MLP neurons of a small language model. Each row is named by its layer, matrix (gate and up: input weights) and neuron, and shows model dimensions 0-191. Each number is 128 + 24 x the weight over its row's rms, rounded and kept within 0 to 255. Numbers have three digits each. A neuron's up and down rows have the sign that makes its largest values positive.
After each neuron's rows, "fires on" lists the tokens most often at its 100 highest values on Wikipedia text that the model never trained on. A number after a token or word is its count.

L4.gate901:139155152143136129084132074107147135173168148067121121142146114126151156122167117108112128144111133111144106144131172106108148142168122181144093133121126141138138092116144105136133133114150131103130105107128144131114100164106105136140122152094138135109143146124113135133085109094154143174071109114144177159102174123109085122163115145124130118095131118092115150144172129132119121165132135110115144109085104156136075146084123069144091095148103158094122139147135102108146124107150122124110162107166163114133147089126177078144128117141110202117170118126143147127124125124120126107
L4.up901:122075114110115125113134170143119134118133103165118141143125154175147157121132119123151160094125189119130125145100130112157143144147145100095084149073145086131157100146108128127138130171114118090104112113148108132156142146152120147150133152061109153093101130100133148116129143116130162123149166129109098135144158146140121155155132156099110126109090124079144088083126145132131148113135156138087105163135145174109111130124156099103133182169082126120154084125116156161077111159145088114135160068131128095147130105144138122174151146145090164136156112110135143146091136118156097112
fires on: "s" 60, " other" 9, " /" 8, " form" 5, "es" 4

L4.gate458:130142121105138126112130124124092114122181112170136110099153148098060145152157108156144126124114112088108163125146124132121171115133163077108106122170098139117115122155155127136171149112104169139128162155155112111135081113150124174132137098104109155125118138128086109166148134105162138099139076159117142135194152142092124141105114081136130088119134109128136120146123115126113150100083101151123137148122088111128084113143122137142131172155171090121123149102103154133115142091116129161166091160093125141120110106160178128114127120125102161139146122136129085115128127117121131169
L4.up458:113122136119144146133101137153114116160152183177131157149101167142120110082126120121121138105104123144118139161091150149098137123170138109119120142150105097164179076120123175101156130112127098165157093139127155119133103128152107112130136099145194137111118129081116125129149130121080120143140121132104145122130145091100050100148142132135157130157084125130099127136094116099171109118088127148147154140167127091122128151144100133105138112167106105138166113118119141137158131143098192090156109113136125106154097137170143158153117170124113159137138107180126131182143167123139115146
fires on: "all" 14, "," 12, "ath" 12, "ail" 9, "ix" 6

L4.gate792:101168173110095134133167089111125149112135105135141151114122161080124160137175132109113075121128115051129156157166123129160150116102153099104170117109110107130093132137110201136140149057114107107155101113133111151128122107127117115104142138108120136120112146114109100121126111145138114123130119160137092129147130121134123140142108114089164090137110085132114125140117137153128105132113115145143057151125158152081135112132153132140148116089158087130145189146154135139132093123147137129132157106081104120116131148088100143115163089129125090118189107116152107153085123138139172138
L4.up792:139177109125145167111117113129106152120131107165109106083114143140146145105150136134142132124135121091108164099136145132159147111110191136105113180139113106142108121136110159098120150070116147100105131146100074135074146118137113126147149153151115122131120121159129157146110146127101124127159140104116116097125122095118119134157122108133194112078118089112154121153144124129144108128114144142150134110143116162087131151117095112126146098088177083109124143157147179102104099144135103135121141118140118131116120143091116132101175126094085101149164162153173074110139140109151183163
fires on: "y" 19, "ur" 13, "or" 13, "w" 8, "ss" 8, "enn" 6

L4.gate818:149117110083151116138124128158134119139082149150141089114154145140199106105138147106117076141133112092137117111147142110153119124117135156134127079140111092112174145177096117112167106136121146132104121110144169122152075118115120166130137167125168133159115142100142124113159138168110131130142153139110136140163135134169105132119110082110120142129107111174119081106145141145109124139112147169150134116119177135131164151081161146150107109131165139104154097149159098114142116136119141104112094149173130113143084106133131134123134143087139152091115088121147149123116093058134126100
L4.up818:149110097081130135171148110144082104166162155181118132094150146099148121120091107095138112145135124128117128112132097140082112120158154180114128172121155112159106170185131085126168129136151144094134106104143087113133086140146173169143110151161153145148114095093122077148109081151162144148178123099101110107144143122149139144162121147107134112139136112111127121127148142076132153092140147130120133125147139115123084128125154143140134100127136105117177134126126130111131120123122150137121156148119128124119102103146112136091104097098166132108138115165147134126141125085159099133
fires on: " the" 32, "ou" 21, "ing" 10, " –" 8, " of" 6

L4.gate489:135140140125147150183123124100142136101120119124095102113145078132139104120107119067115165155125131119115119119090105137170124152152155126160095130113117095097126162076130172127116140138118146109133130111080140128167116156112129100153147144152177120101152127149121125142125076134160154149141119114169120121116128112085161147108143092118118145135113098119118136132147132129081136071122107127122072110128136124127102151178120087145115193094156136145111139143089144114123167139118103126140092136123140097131146109106153111115101132107171146168123150135153094133121158143140120108
L4.up489:152126114101149117121129087120125133143173128167127110120172104132109114114165133103132102106125148143119089095139106136152140162136145124113095094156071146169085120165112171122133109084084108118147100160093134156195091091148141088112117155148102174132131104122127106133133107133130114125148124117137081088139074137099157128122180121146143150180148108131144101141108122172134149116111061137085139139120126111120174094090117138118129114118123136124119149159125122124120138086145134102162105108111112095093141154088118119135122159130130102127126153109140144093155117120132172141
fires on: "-" 26, "i" 21, "k" 15, "on" 11, "s" 4, "p" 4

L4.gate262:124143174071151129148127104133131144124118156170109129122095135102102144113092120134112099110158134119198137147139145101101119085138121079102109124137108124135137079106123114120137131115144131138105116125171141096077167143167136127140105137120139064121144097076115148121137117084138153085097095109120138137106116147156127140132086132139136083120103127132148112108146129153119141142102133115119096117107103193086144105109111136154102109101139099099192122103155101117127132129143136077132100106174117116148135163130111111161104096146140162122146103073159142106104125156111146133
L4.up262:142096121186145140106145102118070126140124113121097146144142100107121144087112121152107120148082117155125161159169149146130115147130156183109141138087085152101131135126139146106112123126138082106148110085077109117111117159111140123175113128104160119141090117135097102100072139135068138099086092122106136152126152099124136100099123121095111146131110167108114119110102130119124151129151144107124125137115132125115114112108144087137152121144132124150174130141130116137164142154154111091123105144119101115106108124157069138159138140111176166166130113124094067148137083129111152120
fires on: "ation" 19, "s" 15, "er" 11, "d" 9, "ter" 4, " " 4

L4.gate914:112127109125164096090101189127136087139134184136127128116114137123172126147147140142095134119122126130112146131156167147150159083095109115131185106157146121120163162124123123135104116094139158093126126165118153107133113109131121097170121138163109152132142150128154160128120122134144161155169146120161104112100168103086114097122142132153123141098141095115148153118154108153072116136087134190176142163136102120132138115151145124118170185133123147136134132130164110094093119116127158155145186176133137122130130155126144123166104119119111068152096117143143168109080124155162121123
L4.up914:123123108152119102089155149091108139138175169161160139160159138134108177116122124130135125128142131122110118118138147095152175112112120166106100145148132112081151142118095111114146127137111111098120184090127143153123098105172133158133147128149088118129117141143125138133146103185177131185152152116129108151149137106170125100104124149095140098105127109162168116132137096144140097119072106162166135145121125086120123143111108130140145125139098145175132102106125125099139156120132136174129107172142124144105142097148113116153121113082133095151127138117119132075097184177099103156
fires on: " serv" 23, "h" 11, "eng" 9, "ain" 9, "he" 8, "b" 6

L4.gate742:150109139164189116124129107159145137151128129077154055164153137146126117145121108122142119142087117133113148120125177100126140110094135079133139117101075194118113089092099121103147146119160149117132125131149132147157104128131111151152179149129118112100149138131138167117105115145124109149144119136138139158111112109133140123104117118167110132123144171128122107100125115143148099113126133104127090099139160104158125142110131157170127091136120121175152088180152140120154108110106157154154102138098098145138097126121156111087106172141164118165075115156160134128147123143123122081
L4.up742:150111080144145139125126118106125126169134133091107104132140151134126120114074097138099115128137135160141125159146103108074130059107129098114124135111115111121165174129102120135157148143143095100129137118176101090129131091118158140142113153136147100166156131163168126156160163134163124157134082111109104133120122089124148149108113135139160092151117130115121117115130124126122145142097105105131105152149091107125101103160131126114152144121127147141150127128163113125135115152091097152095105130114165108144147150140133099139097102157153097133068138161135127166113149156144119135
fires on: "orn" 19, "ong" 13, "ent" 12, "ut" 7, "own" 7, "ord" 6

L4.gate167:177102144146158101164117133093134128142142146142094131154106129129133101123130139126141167099152142102128112147165092150179136144153107109142161123156106147084131139140142138131117086150079122145105158107171109132109111132138112174159123085156118123111191142095095149099110129142087158158123127117116090124144151135147096123084105118118096106109125114155115133132152121132094168156140135116109137083138142121132153183150132130095065134085161142148124180182138141168108154134130134131149134148131120146093144135142130106093094168113084122106178153133103097125120092122106167165
L4.up167:160165132153105084146177163099107131161121124111147113109136156110162141104155142162141151106117171117126156114162140124181146151137100087112131127125118156118121121118134136119095096114163112151110141150177144136194091133144118145149142111136123146181121138129137131119115148086160141115106150109142124098144128099123129157153117107164128104094081123084161119127169151137159123105133097122127132166128159091141111157100091164152118141124147151149098116152154154103137121134124147145131099168159120108151149172108133117093169121144114126128141104104106146134129138136135161120
fires on: "am" 18, "i" 15, "ie" 12, "w" 8, ":" 7, "a" 7

L3.gate613:127121115065188131132132074107140135122121116148086100096118128176118093118146149119139159118136133126134094115092123154151129124165086066162168165153163101161099137124153152135115121134117155127166147125111116118107160145137117134133135093105108126117112137175105109117157120117138129109142113120144136090131111119143153133134132139123134158132102162156121135120106132098128129134165162149129094152137099139121095164118158187153088163145188106135119129131091087110080181135139147102096142104154089114123154147168147156137146127110148130129143106104142148108113110154150112107
L3.up613:128120126147147113155150151147135110112085161143075106075132142158082174127165128112125130161165127109097133079093130120106115116111157071138086121115115137134114139088113124118127107126105124120140132130072085126130132122096103146121140119124113113101163147158130107130190137137095095151147115171180153074109154083123125108160097153142152117100125138131141072131134147151154104154093107097139114072127117122115131158116177179141121114160141134143117162118113140093122149149162104062136135100097093091126126125130157140144121092125083132103143126142121102106130142160147117119
fires on: "ent" 20, "wn" 11, "al" 10, "in" 9, "an" 9, "per" 8

L3.gate611:128143143104103095129155109108120120127137140122144168129085150108160093108144111090129113124125104067183127071131129122141108158113155142153122130139143105146108152132099135109116143113167103130101147130181139070113123121165163136123144151143129141139141131084114113140113095133118139165132098173114126138119164134098104088099136095096076137140129132139133126151135145117185124142174116146161166126124130111130116128151185096143069166125121116120131106123113102122127155142105174149146131152150167132109114143149146155136126126155119072124156135075169129127133122156125099140
L3.up611:116108166108134123107123147159160103116106138117152114113098116103107124102110154121105151132102125132158101157135089154168128168113124131094123189144159140127088126092090130145122111116134110134101147102130141146151123093141153146111183156142170109186140117141170147104155156138118134121128140128131115105127127126162144154101143143130109135109143185143154109110106153086133128083114189093124115155154150108183100115104133117149142116117155103124121142149143178102155136126114125146138121159149121133144100117127089098069165166132067133159149101145111151116134144090152141161
fires on: "h" 64, " ch" 27, "it" 6

L4.gate379:149111170168139121150115115135138109117122104084142123123100112133070111136134159070131137161123186188145104161087129144155093122153147125129156154152172136127165145120101120157116147136123137086156091133116120156118157133100146139146131097143069161103102140098164130147115137147192111144137133145164117080121155118099127148107128103125081085128155135137142107149148099135137120108113107135123113107100117122107163099088139120129152167121156093193124113117150112109132081113115120097120122140118108105185121165102135122097161100164133182086139096132149178147151125143113119100
L4.up379:122155128135127133072110105143114114126116112100137122156087104119146120129076121099109148127115163132103158139117124128095165143139132129108138113142172149114157154131139136157123159140133140162154167107155102129164097163101125157113149146143112140134128128171148128122048125127137100110075101137119119135126147168133146133186112143146099161114109079140145118114152115168136140112130171114137126130143110113175075156142077139156118159109115157152078067119137169144152097141134118132149143163110113155122084124132181170139154133109106136162102126132138161153096092115095093126
fires on: "and" 15, "emb" 15, "op" 8, "oth" 7, "p" 7, "u" 7

L3.gate255:145111111140119094143078127114166137106158142135183188118135102104102158111140107093145113108128109135128099105141120131120117068122163145157144108134141166090141157111106106131116146143146113142127140149124119168133106112140112098147088131110140126140134118105159141076070126127119099077112105130139103154111115114121109128129156094105121105150098126140136174124136137118160141138153144136152134140106114083144111068087167104119128095155134155128128121152139111153133142133059090103117108126146118117115126072146157123123106118116157101117079134138089083134091125152132143155
L3.up255:143177161099105133108171114130152106122118159107092092145146136136120122131119097139113112122165124151138118160132088168116139160092088102089140137154140113146114158143138100190126081131118127163156124152125137117143092118095119133085142152142106139142111144136174131114189143174124152153159174114109163106125117094103138143149118121144126109131107126167156104159150116126153111102161168134175125102110113113167083113110126161117162144135106090127168135105101136081159162135121161152139137121141137124143097127099121093139135145156151101164125148122138127120166118087124123131
fires on: "h" 69, "'" 19, " Sh" 7

L3.gate552:105126158154116136139145138115095146148162073150077164144155113141090101118130076132137122154130161132144106125099063148162121125117099115124159120124082070132137169084171179118132112136070119137107148160121094122120122119102125131169126046142106173106134135145119110123105157113115130101134110123147116113128150156147107165126115134125128110156079115122147136146155127141074078179111159124130100159128151150119156156109112105083134147103090165130127124152132112111101143108114106144134089121104147132138151125116145119116090121120176117117119100099147166129137142132106118099
L3.up552:112157091145091080165141075125111141130153091174141134157120132137116136152146179131138118155130121130163128140105140064133104139159134123116107098150134142147169114147100116113131110080076123192087135133094154139145119116119080113116114130112152146110133131083164139123127120101153121114154147140184135144097108114130117120144141131122148140120097136141137098149108118177133140150143176150123096172177153121120137149166143108117083120116147170151112122115106123138145120143131163141140094108152106101104162081152126088124125124110118112106084101166115125153160146105145123154
fires on: "i" 56, "en" 11, "an" 7

L3.gate415:094114186114156096131140124147114129116138134098083140106069141154104137082110127138120139135124151162143125094152191117150130154142127130147094168121145114134093105107151124099159160104072126132115135098130141107132124143146158190138130147095101131150165127142098108109148139117120128146089156168168104139075160111104133142124114160090115169107094159119113131150123109134096090129111148149097088158127090144122153129094143134117124119125184166106116150133132133103139151086115116090138116166137107104134153099151151129143126126155123123102137115120114111102108156092112110101
L3.up415:128112138125138123115125144169166121116143133104124173139167167130112137126093149154128046157111134118120140173146117101163128144095102116131094110111122133090139122113153182130106114067137123129137131137137129133159161120127168140133115169112122102080133163156164150132125085116099118123129105124178105148128110131101108165132097154125130135134142132081124088133140111155113114118094109125128169092154132137086130163109144088164111084101103196132165127139114127175143131131126132138119131104110117169076102132156143121145105116116108158080152101132085093137105101107146073147
fires on: "ow" 35, "own" 14, "in" 14, "wn" 13, "ild" 4

L3.gate230:119146144123111085180133111172100148121120117131113138128158124099126166121124138171127117113127081120147102151154155133125120095096180096129165123132125118149137117121128105111116121137101137113116138092087156139119079128093139126126142169122074152073104126151139121108101125091119120090135146185141133164146149103109141143165135140171146132160166162148123140131088123096149125184143123167157124105167115114132118090117139133122150079131160152107131095127117100163122164139153134118145077111101174160090131092136141130159137146128178130150133127118128131138120115122140105103
L3.up230:175108138119122178136112146149088115130170086109165137068127140145135106169071098093070111147060134120127133134155099106129066120096181165177152104173135156119098096101158082135129121128086124146113102109124115152106103119129146122137135130091130114133151096127075129135129094115097085108154148143148109113158135141132123139116100121153163114098119124106142119092107134108128105113123154138096142099076139136142117144101129155164146096147117146119166166147116084141153110133112123133083144118119147126120116087154141136134135132119167160161119117153101169122117176158118126109
fires on: "in" 25, "al" 18, "an" 16, "ak" 15, "er" 13, "ial" 4

L3.gate92:120094156085150113135091154089133136092102184127145121122167127107114115166112145086137174162181113143132118125160149160100139068147105154143127110161074139081124145140131086102159115142143115105096120118129124106117086167119148111083111160099162132137136131152131160094119138107095149084080170159142139154130131099170082089147132093158126126142053087122154148163094124144094124127135138102144121133105173108101123099130142134144112103110124124145107121154158096125125133132113109149140115147113170141153147130114146131153116115150085163114091073128151134147113107158129126109
L3.up92:130141159075136084175121127123125159112126138176094123108124139087160126109129126077159114103139118155119135141116145124128153125083141088130119117134129144133130128154127126124125091158104144122127113123127137121115122135164108162163130141112145130137151120139090100117130121121113095145123163128100107168124198169121094131183133131109118144138112105129109160165120123089134105118106116173110094127130114154092134140105175142147151109095126111143090085130107159115116078104123166157140102129161110137159199116123112102162137153151092113151114116149158112101085085087108145086
fires on: "ur" 60, "ric" 9, "ri" 7, " cent" 5, "ill" 4, " im" 4

L3.gate245:135100126114130131138150110093122160141138137166169120122119131129118114119107139142120111159180145106145129127162130120154120129129100121156151172153123100131100099159149123121081129139088115136106167074113091108112170113144151147145135124159121152149160164099111104139128137105148164097144124167092130097130163154117122163118115099136130143134101148105135142127141103108117116144144155145104135145128125128112118095098116137129087165141149088124149098176142132124056090097138153135110132142148152150107131128099149125118112124164111171162123138169163146066117100122087142122
L3.up245:105089144174109124186117141106079117112117117115105165136116161112100153168122127165143128143142123148091118123150116130146092185139118152122172150152092155134110140116087163079129128132125139100129170083120165187123088163129118179146129110134095116125146086143134184131078107135141168146101108164113144125121138122132104131130112135103134125162119166148134171156097107160126167141124138144108108139136095081116137106118143114143143138156103127156123108108103153121145130112123094128103136136124113147094183118072142132106152131154116129134127153127125141116180180110104139111
fires on: "ol" 26, "s" 19, ":" 15, "ation" 8, "ort" 8, "et" 7

L4.gate178:129147125115100095128120141104126116168140119123117143111096090135070108092152125111134098121158113155127116136105123110124123080104100156168084081129150153092166091125175149113104146103090127099108128132126106136067146135146097128153149127132160124127139124139169146167140143159157152099078148092121120158113152130121095144101125135162091194175139161111102139109102112125140170158102156156131107139151081170129137138109150094111133159132157140141123138135123116109104108117131111142116124157136117113135109117121128099082187160136165092106082132123108103135095110136108114146
L4.up178:109127137108133104136139132072177155147150110087143130084146142144128136102118139141123142130148128166104156135127096088130113131110155159132142122138176134134084078106151158097116092162105135120095160126131111114139100157132087134115089105109108130118121172154151105153109115145114073132143114158147136129129165107132095147153104065157125154122146102112085182124144128126149125128177108146146098106128096141160190108179130134126116139140109097094099139151124108156154109113136125124166133154155137135150129160145122135159140147165110146129165141168116108100140127087088124102
fires on: "ly" 17, "f" 12, "ion" 9, "ely" 8, "000" 6

L4.gate454:125138126086104116198138071143150138127109137129136140118181135157149139141118113141147135156100166146133122129178127146105112055145171125159158087113102137140110144165131112168091112112164120147113136138123105153113150126114106097135155147168110135154114120101140146104093107155136160134173112107123118123151144110127101081081156137154150153120168101147108161097127132106140143157124145119157145130137090131112148129136119094119148125118105139121133138122108126155143155162074105133125125098158159125127142112140140148155130155102159109126076154150158109103109156133083124161
L4.up454:097111159139167133131122113121119133112133102125120085153115129173104123166089137145121117130088134118118128146087150123103150146096126151109130128156144114094133140150120094123141131102112147146121091064133088158121150115124097160137134112149090101147135142133106131145174097115104135121121146134076132145151177131131167093106122094131131138130090153160093117131096165153144133120104119144112123149097104087134137156170116171110128138140143162154102118154132088163109149106086119123127104125155104095174113125102119156152141099129133118136171126145160084108152147107095117085
fires on: "al" 24, "on" 17, "o" 9, "ial" 8, "ly" 6, "raph" 5

L3.gate530:110135152126109111111121123109163129101144125139118129125117123149069109163132132135115144132104061124132137140175128106186104124121143149055140144123131090144159088147115112106197147177107116153177101106141111161133106109124170089084128142119124121135136142119129093109108120111154148111152161115104103134135130180148084098112099149117119110124135079154134129106124090106107121144102097128106150138141141110129105124107138120100165176139108152129146154116115178071145121141128158099087097152153130154107122103121110090121128164139146101104124117118134163110100111113111137120
L3.up530:164115143139116168136129130111093165170153177132118122202080120134118151078105084088136127141102105164097127145116102167155160094162136104138130120127127111160123098140134119086165130085108167141133120111171118122136152134088114137119129129142109121116064126135142145117108122114134120139143142133146158109117110119137121121101169150079135134153140141136151168106138197126104143154127135128130130153126108184150158127168101116109132133112114096139120110169105138105139166080119105113152115135130122150124167113082124124136108113155119132124160148082137129104101129173166146121
fires on: "ix" 17, "en" 13, "y" 8, "ight" 8, "e" 6

L4.gate384:130094167133152148147115138116132112164113158132139147159134108122104101157090117125143117127176118134125117108126116152102113115111120148144153122129178092125141154122174162126121113103096139081096123159103129128142143096152076119112109141193119130170178103122113149130090092136100148127099077151119105084126125107138175082187118086137177108125166167149131141127118128135119128093131158106157108110106127142123121146126120111145118136117139116093099085096145095123095125113171117096134135153103114147122112108131113125141166113091138137159118146117150113129139108159125088089
L4.up384:123094172111142112132121168110161084157140148177143153138162102100080118118158116124129118163175117094130114142134164144126103106132149134132095157105172114092161171133127139138129086138155142084156123093138128108158121120103160117129095138161160132162135141147058175125166097108152152135110125128098124143110136135115100091144107173102119123117154138139127158111150111107142108095108126125187156145113089131197070158126111122133153140146128134139095088106124144124155096131143136116153127203136111086114109090116148116122160134114171118146131102151114145115101141138074147127
fires on: "u" 18, "eng" 16, "ang" 14, "end" 11, "ion" 7, "h" 6

L3.gate1016:102133130113147144168130150132066128093115110108113108117101135131140127091152136097140136143156127082133111100087132134140139126116104128076110103117108130176118110122145144174062199136135131124105109139100168186148091145153114149123139118157109143106170152122090107097187124120118153168157152125110155111145115152139096139104094170138155159106147104117114106103101137123109146156104156140114155165096164142088114113151122111174134153146124154126155140127130143158142147113112144114130111126152147109121116134158155153153147139118099129153142109130150178126138071124113120106
L3.up1016:124144133106134152110092126161080137132105117129149091136115104141132145146128105133125136138087120135144117093105175132115122104158161163099105121155125111122074129109111163127156156151149120071153122113113091194100109078160112145160117131159128116132104115142137113133138125118166140187163111150141143108093135169109145130162124092118118163100112144128153075133115136119115091115137120112130128112107122121093146171064124162176119136100097156113152142129110167127165145139181125137109108135099121138096140126121125154154144170107137140114149132172154153101136128124131121149
fires on: "ing" 43, "ce" 9, "ate" 8, " of" 7, "ear" 7, "c" 6

L3.gate68:114157173097097169116137136139131165124126139118120144118155145132144119151167132115109140102136112088154128090147089099114152104163100158114076116127138131133133124186129098166133110170175129108121181126122152143123112084132153101116160140131137140152116134144118114169146092129119127165125124145125135142171144101098073150121151147125069110149156114126108123122074149151106094118167127102152125127146102082116120120147115114112135089082145096151117139104117145149110143113190170140144149126138134131107136129115162116116132098124118154161139126143147150160164119138151089103
L3.up68:122146173126111136156160153138156169116130118125110167107118133122154087164142150111129139104107098151171127125135125114124104099120108173142144138113115156162081097147098080135106142111086097114131154062144152152125089121132185122123146143127178115164162099154092092144123130131113113144169162103123144131113119126094076149141118123140115116157144142123128145103127123129167123112139093170170101123133145120100106138140119150113163119136151094143098114134113120115112164121144154146136145122119109108144138085102116086122138140107124140142138106076159121140189159096132108124
fires on: " of" 42, "it" 10, "," 9, ")" 4

L4.gate414:120146151112157110194134143101111134152163106125167140093093139134131118138119129135122121160162115132130129133114151136165122139109079141174163090122118102095138088140119139130148132109094115156127156113126112077111115131102115152187149054130140112143134104125141174139151102148081138072116149111140173150146118134123114108138128164103107135155162149110156174120142149142153148122150145113110125156160088076113138162125127129167132130139162128117124135150137146153095105164112121126139121110128172087139144129121148147134151145165110137119150130115148143127085124192108106133
L4.up414:089121097144128085117176112110107100167151145106115135138161120156147167148187115086127109126121117139185171087127124123131124135161156131152069107140074120138154121118158101157107131113135118118125162141111118117099134129118128107146124103101106139170118130178159109154153155137107141131125131122104118124118151127174126168121125111099114163138128110103134130108110101125177094111118149143091133130148122129124162136130124143168144100118183099105183161140135136122144135110143129142215141228130098120120144160114137128116122116165145137133108095151153136126135121112119174096
fires on: "y" 28, "wn" 12, "ip" 9, "areer" 7, "f" 7, "ely" 6

L4.gate673:144157106146168100165127156115134147132154104151147136125120148189062096086136151164167158111166130096104138081101113115138139130078133116123142113119121154142107125133135130164090125150152109121153149105139137158130146121146191142153185113142149156146160148103129128137120176104127135075088109124114136157098121099105134126130134131114122095118144114102150139142175116111082147156159123102136108124134160148128091166117124161119142146138123136140148115159130160133112103137147161142127083142168127155167078162095130148115130124108152144104188167135161187119132118127114155133
L4.up673:148146094110115128117106142119167092169085124144116140123113133132108121136125139105158114094157104129136096113143129165084111146124075138139140108117090133156122149117131179091135126123105126073117141103132109123119132123171131137125099098150124174186158151135119174151088169160147090160128119130096117166155106188153110115126123140125130125149106144086111106130103111140121157154107123139148125126158141151115098182143140138121142110122124158138064138144076143175132138158126128107136102153116151163123114117136171120136149145123135140102130131118092149131094191136116147144
fires on: "ent" 11, "ing" 10, "re" 9, "on" 8, "ie" 7, "he" 7

L4.gate201:106136118133110178097121170099112121149123112097115086123098139151113159066121128138147106109146130040139118115146136125131124154132117120136121082162113144117154128116145183140127126145103143167151116115078119158139126169117112104121176102136140122102117100159131156144179116097125104109127130122139095128126134150135147116109112158131132129075094159154185163134096146166089149124110119118124132129110144152109126172173151112132150139119122104110165148155110141143131129133093128109124157114133099104147133138150162131087185117132098144131124101148121138138071145153146161136
L4.up201:099142116148114080104111136129115129157097135158125126092111149108154158121130098104118174133201113091150154109079105125108097113098152109103136130144137170152130129125136154166119162125150161115141109096112124164153158115173111156107131071149137171172168110123164116158181119138136095153126152117099150089097121117150122096130143147134141146142098107158141130125104116095189112154150096143113122108102115162160086121147114114101150134068138121139090170103086167114133148138168110143135147118160105098125103163143112138195156083134115118121108140181129094158092124122139136142
fires on: "n" 17, "and" 13, "on" 10, "st" 8, "w" 7, "ur" 7

L3.gate696:122141108115144116119142155146125130141111102137125086157143170162127092142165142165151140151126106137126104133114096069132136118130139153128132153136084107136130139127160108178136146097116134158102153131164126140136144102164135134141133162181124113147088183134136125145095123149116119115145094151138152113135106149133089089090088156098133174117168097125090127101116105106096171100123125169131099106138104130135131142135114158123099151115147124150168113154120162155130184114116117135118128133146162140171081120158088070113124168159155127135083113145167139111134122104100092107
L3.up696:135148126152134112126141138127115110124122073148114108136129135111125164120124099129128138127167122069120132104120162121157108114125144134137107139149149128093128154118099082109105113121115107164098120098164121134139143110131128137118114138162092101156147127144154127130103148147138153136144169136140103148095151173081168143096081106083139112150088109120108148134138127156191209140174128085102106161128113122115129135167151108094167106129166098128132139141106135162112147159129113146102111157163089097132140136106148106081136146107182157113093148154135132095101137120109117151
fires on: "ort" 32, "o" 13, "qu" 13, "ord" 11, "ident" 6, "rib" 6

L4.gate571:145123114124104103103112173134126166065102108144111089112130113117133142114154136126109117167124145121115157125155142129125125139142155090134123106129157132141145158197109148155154121094133129098144159136133116124158128101137149140137095153134178116164160106150140132153089096124158134121099143114130131113116106121083117067145117159104154112129152110173100127161085086095132143147133145139138132134166149138137126158124072189096136150146114133155189141175124144115121153132135124147157133152105154139142163111139131103125150190154138156177132122107158133151128111132159101154
L4.up571:128124107121148094133117097142137141089121071109122062101111135149108146078174116160093116168153120117101134163170135129163109110112140128136121113108099134104087157145102109141126123135141128148123133125144111117182144110086133148119155122094129156140150125122139157090084107098121146088090121083124116150110137131138131108130126156112156091101156098139076142147079095052125129142101121086140154151137159112096103137164138143114127115159085115137131088139132128126124107117139149135158096133107126174129144108120120171093127170143113125128099102135110132115148086135106145120
fires on: "qu" 22, "ing" 13, " form" 11, "00" 10, "ident" 5, "it" 5

L3.gate155:147141150122152110119140118117168141105131102180149118124153078143171111132150193145113155099136142118142150101133071138147125130106122114132091134134092086119178134079150104120130175133153147158148104140163145115135141127133130158137160154070123155130127115076126107149109100112153149126127154150100148126113119151116059142136138111097140134070125103123120162108173152101121162120139161132125156156119125116107151140132131142115106079179158137109125109137137144137078140137134126114092067133179110139117131115122156103124102110120133156152091096106155141144080121075145141127
L3.up155:111146138102109143099123139137108115144114135182142104160133141102160116174143111128111075097143131159103126122098127145150102128123132142128110119143104116089146104098145091142137124094072120135154098162108115086166130142154152120135129125149144089112153134131104125133136087133114132059139133119136118162119139121102096119113141123101147128167108156124159120145093100130138130085122137100120129162121167128104155123176134162119138113102143105172097166103128127087132138159088065126129140119124138091139151113133105119109098110120143113130135121111104146149139127160186162113
fires on: " States" 33, "." 14, " American" 11, "merican" 8, "io" 7, "ah" 6

L4.gate515:117109131163158105130140152160083177100085163144090160065125135115105130145088145129134097171113091135169149156117137090090089094131103076165138141163178144086138102084125136163153099124141186123143146123095125146109121137143105110100133149150155129137150160153061157164162148159106100152155122170131140135084132123109111128148146085112127114126079106150117130139155119119143132153108157138151120098132138131117105154123145122146120099125154095092130133166135128157143153141097134171124114094163141132101096184101111155129094130121125134150119141155109105164128161124122122164
L4.up515:080113138122119150151122157103115100105119122148121160072154120125129105115082132099146143157200128118122085128081134143098127136104118119153154126156132087113073140130109150104121181098138168110123173110088118098145152131149153105104165130124091121120165138145140099114131086104138091165136115112130115114093159104136076134127160109086115139119085100144119155112114148109148156123103143070123147138113123109111116124152119117118126132092139145120116117139137137150139123107107171114115148093142169168163131181135114116095120109157150116121166150169168157157162143107123174143
fires on: "ar" 27, "-" 20, "ly" 18, " The" 6, "ed" 6

L4.gate55:099116149156152066109152127121165111133108118141111090096155148115092115116134137109119155117145123099118138168153116120131142118163143140128136135139125107107128110071158150113151129137107111122110137111112117129143131118118109142107125099108125110117105182127148140132101074160083127123119118122142108149140124148132072108161135086122147143130089122159102122111128077158166190155129123155115102109111140139138137148142148119145119115160181107127137088112135112130070122159081127132126138096142135154153155143129137137092150132118135121115120146111125179153083140120100146082
L4.up55:075167094136146131125098139142140110127153160198141152115130125142129044096098130130130166130134134119156127167099137168142112134095153114137133120135154140137110115112121164148154110078099102086121120148119096104105136088097169138108156119112147170133153118169125100146110116125141118104085120115097151124150166155108130122115145117117133105134127112129121136119133157110138119139126079090146109163147115152107160117098153109204097134134160122159110164097128118117111141139129121101125134102160140151143099116143108145151098074092093152139106123125172123117198142131133110128
fires on: "ed" 11, "en" 10, " se" 10, "p" 9, "per" 7, "ly" 6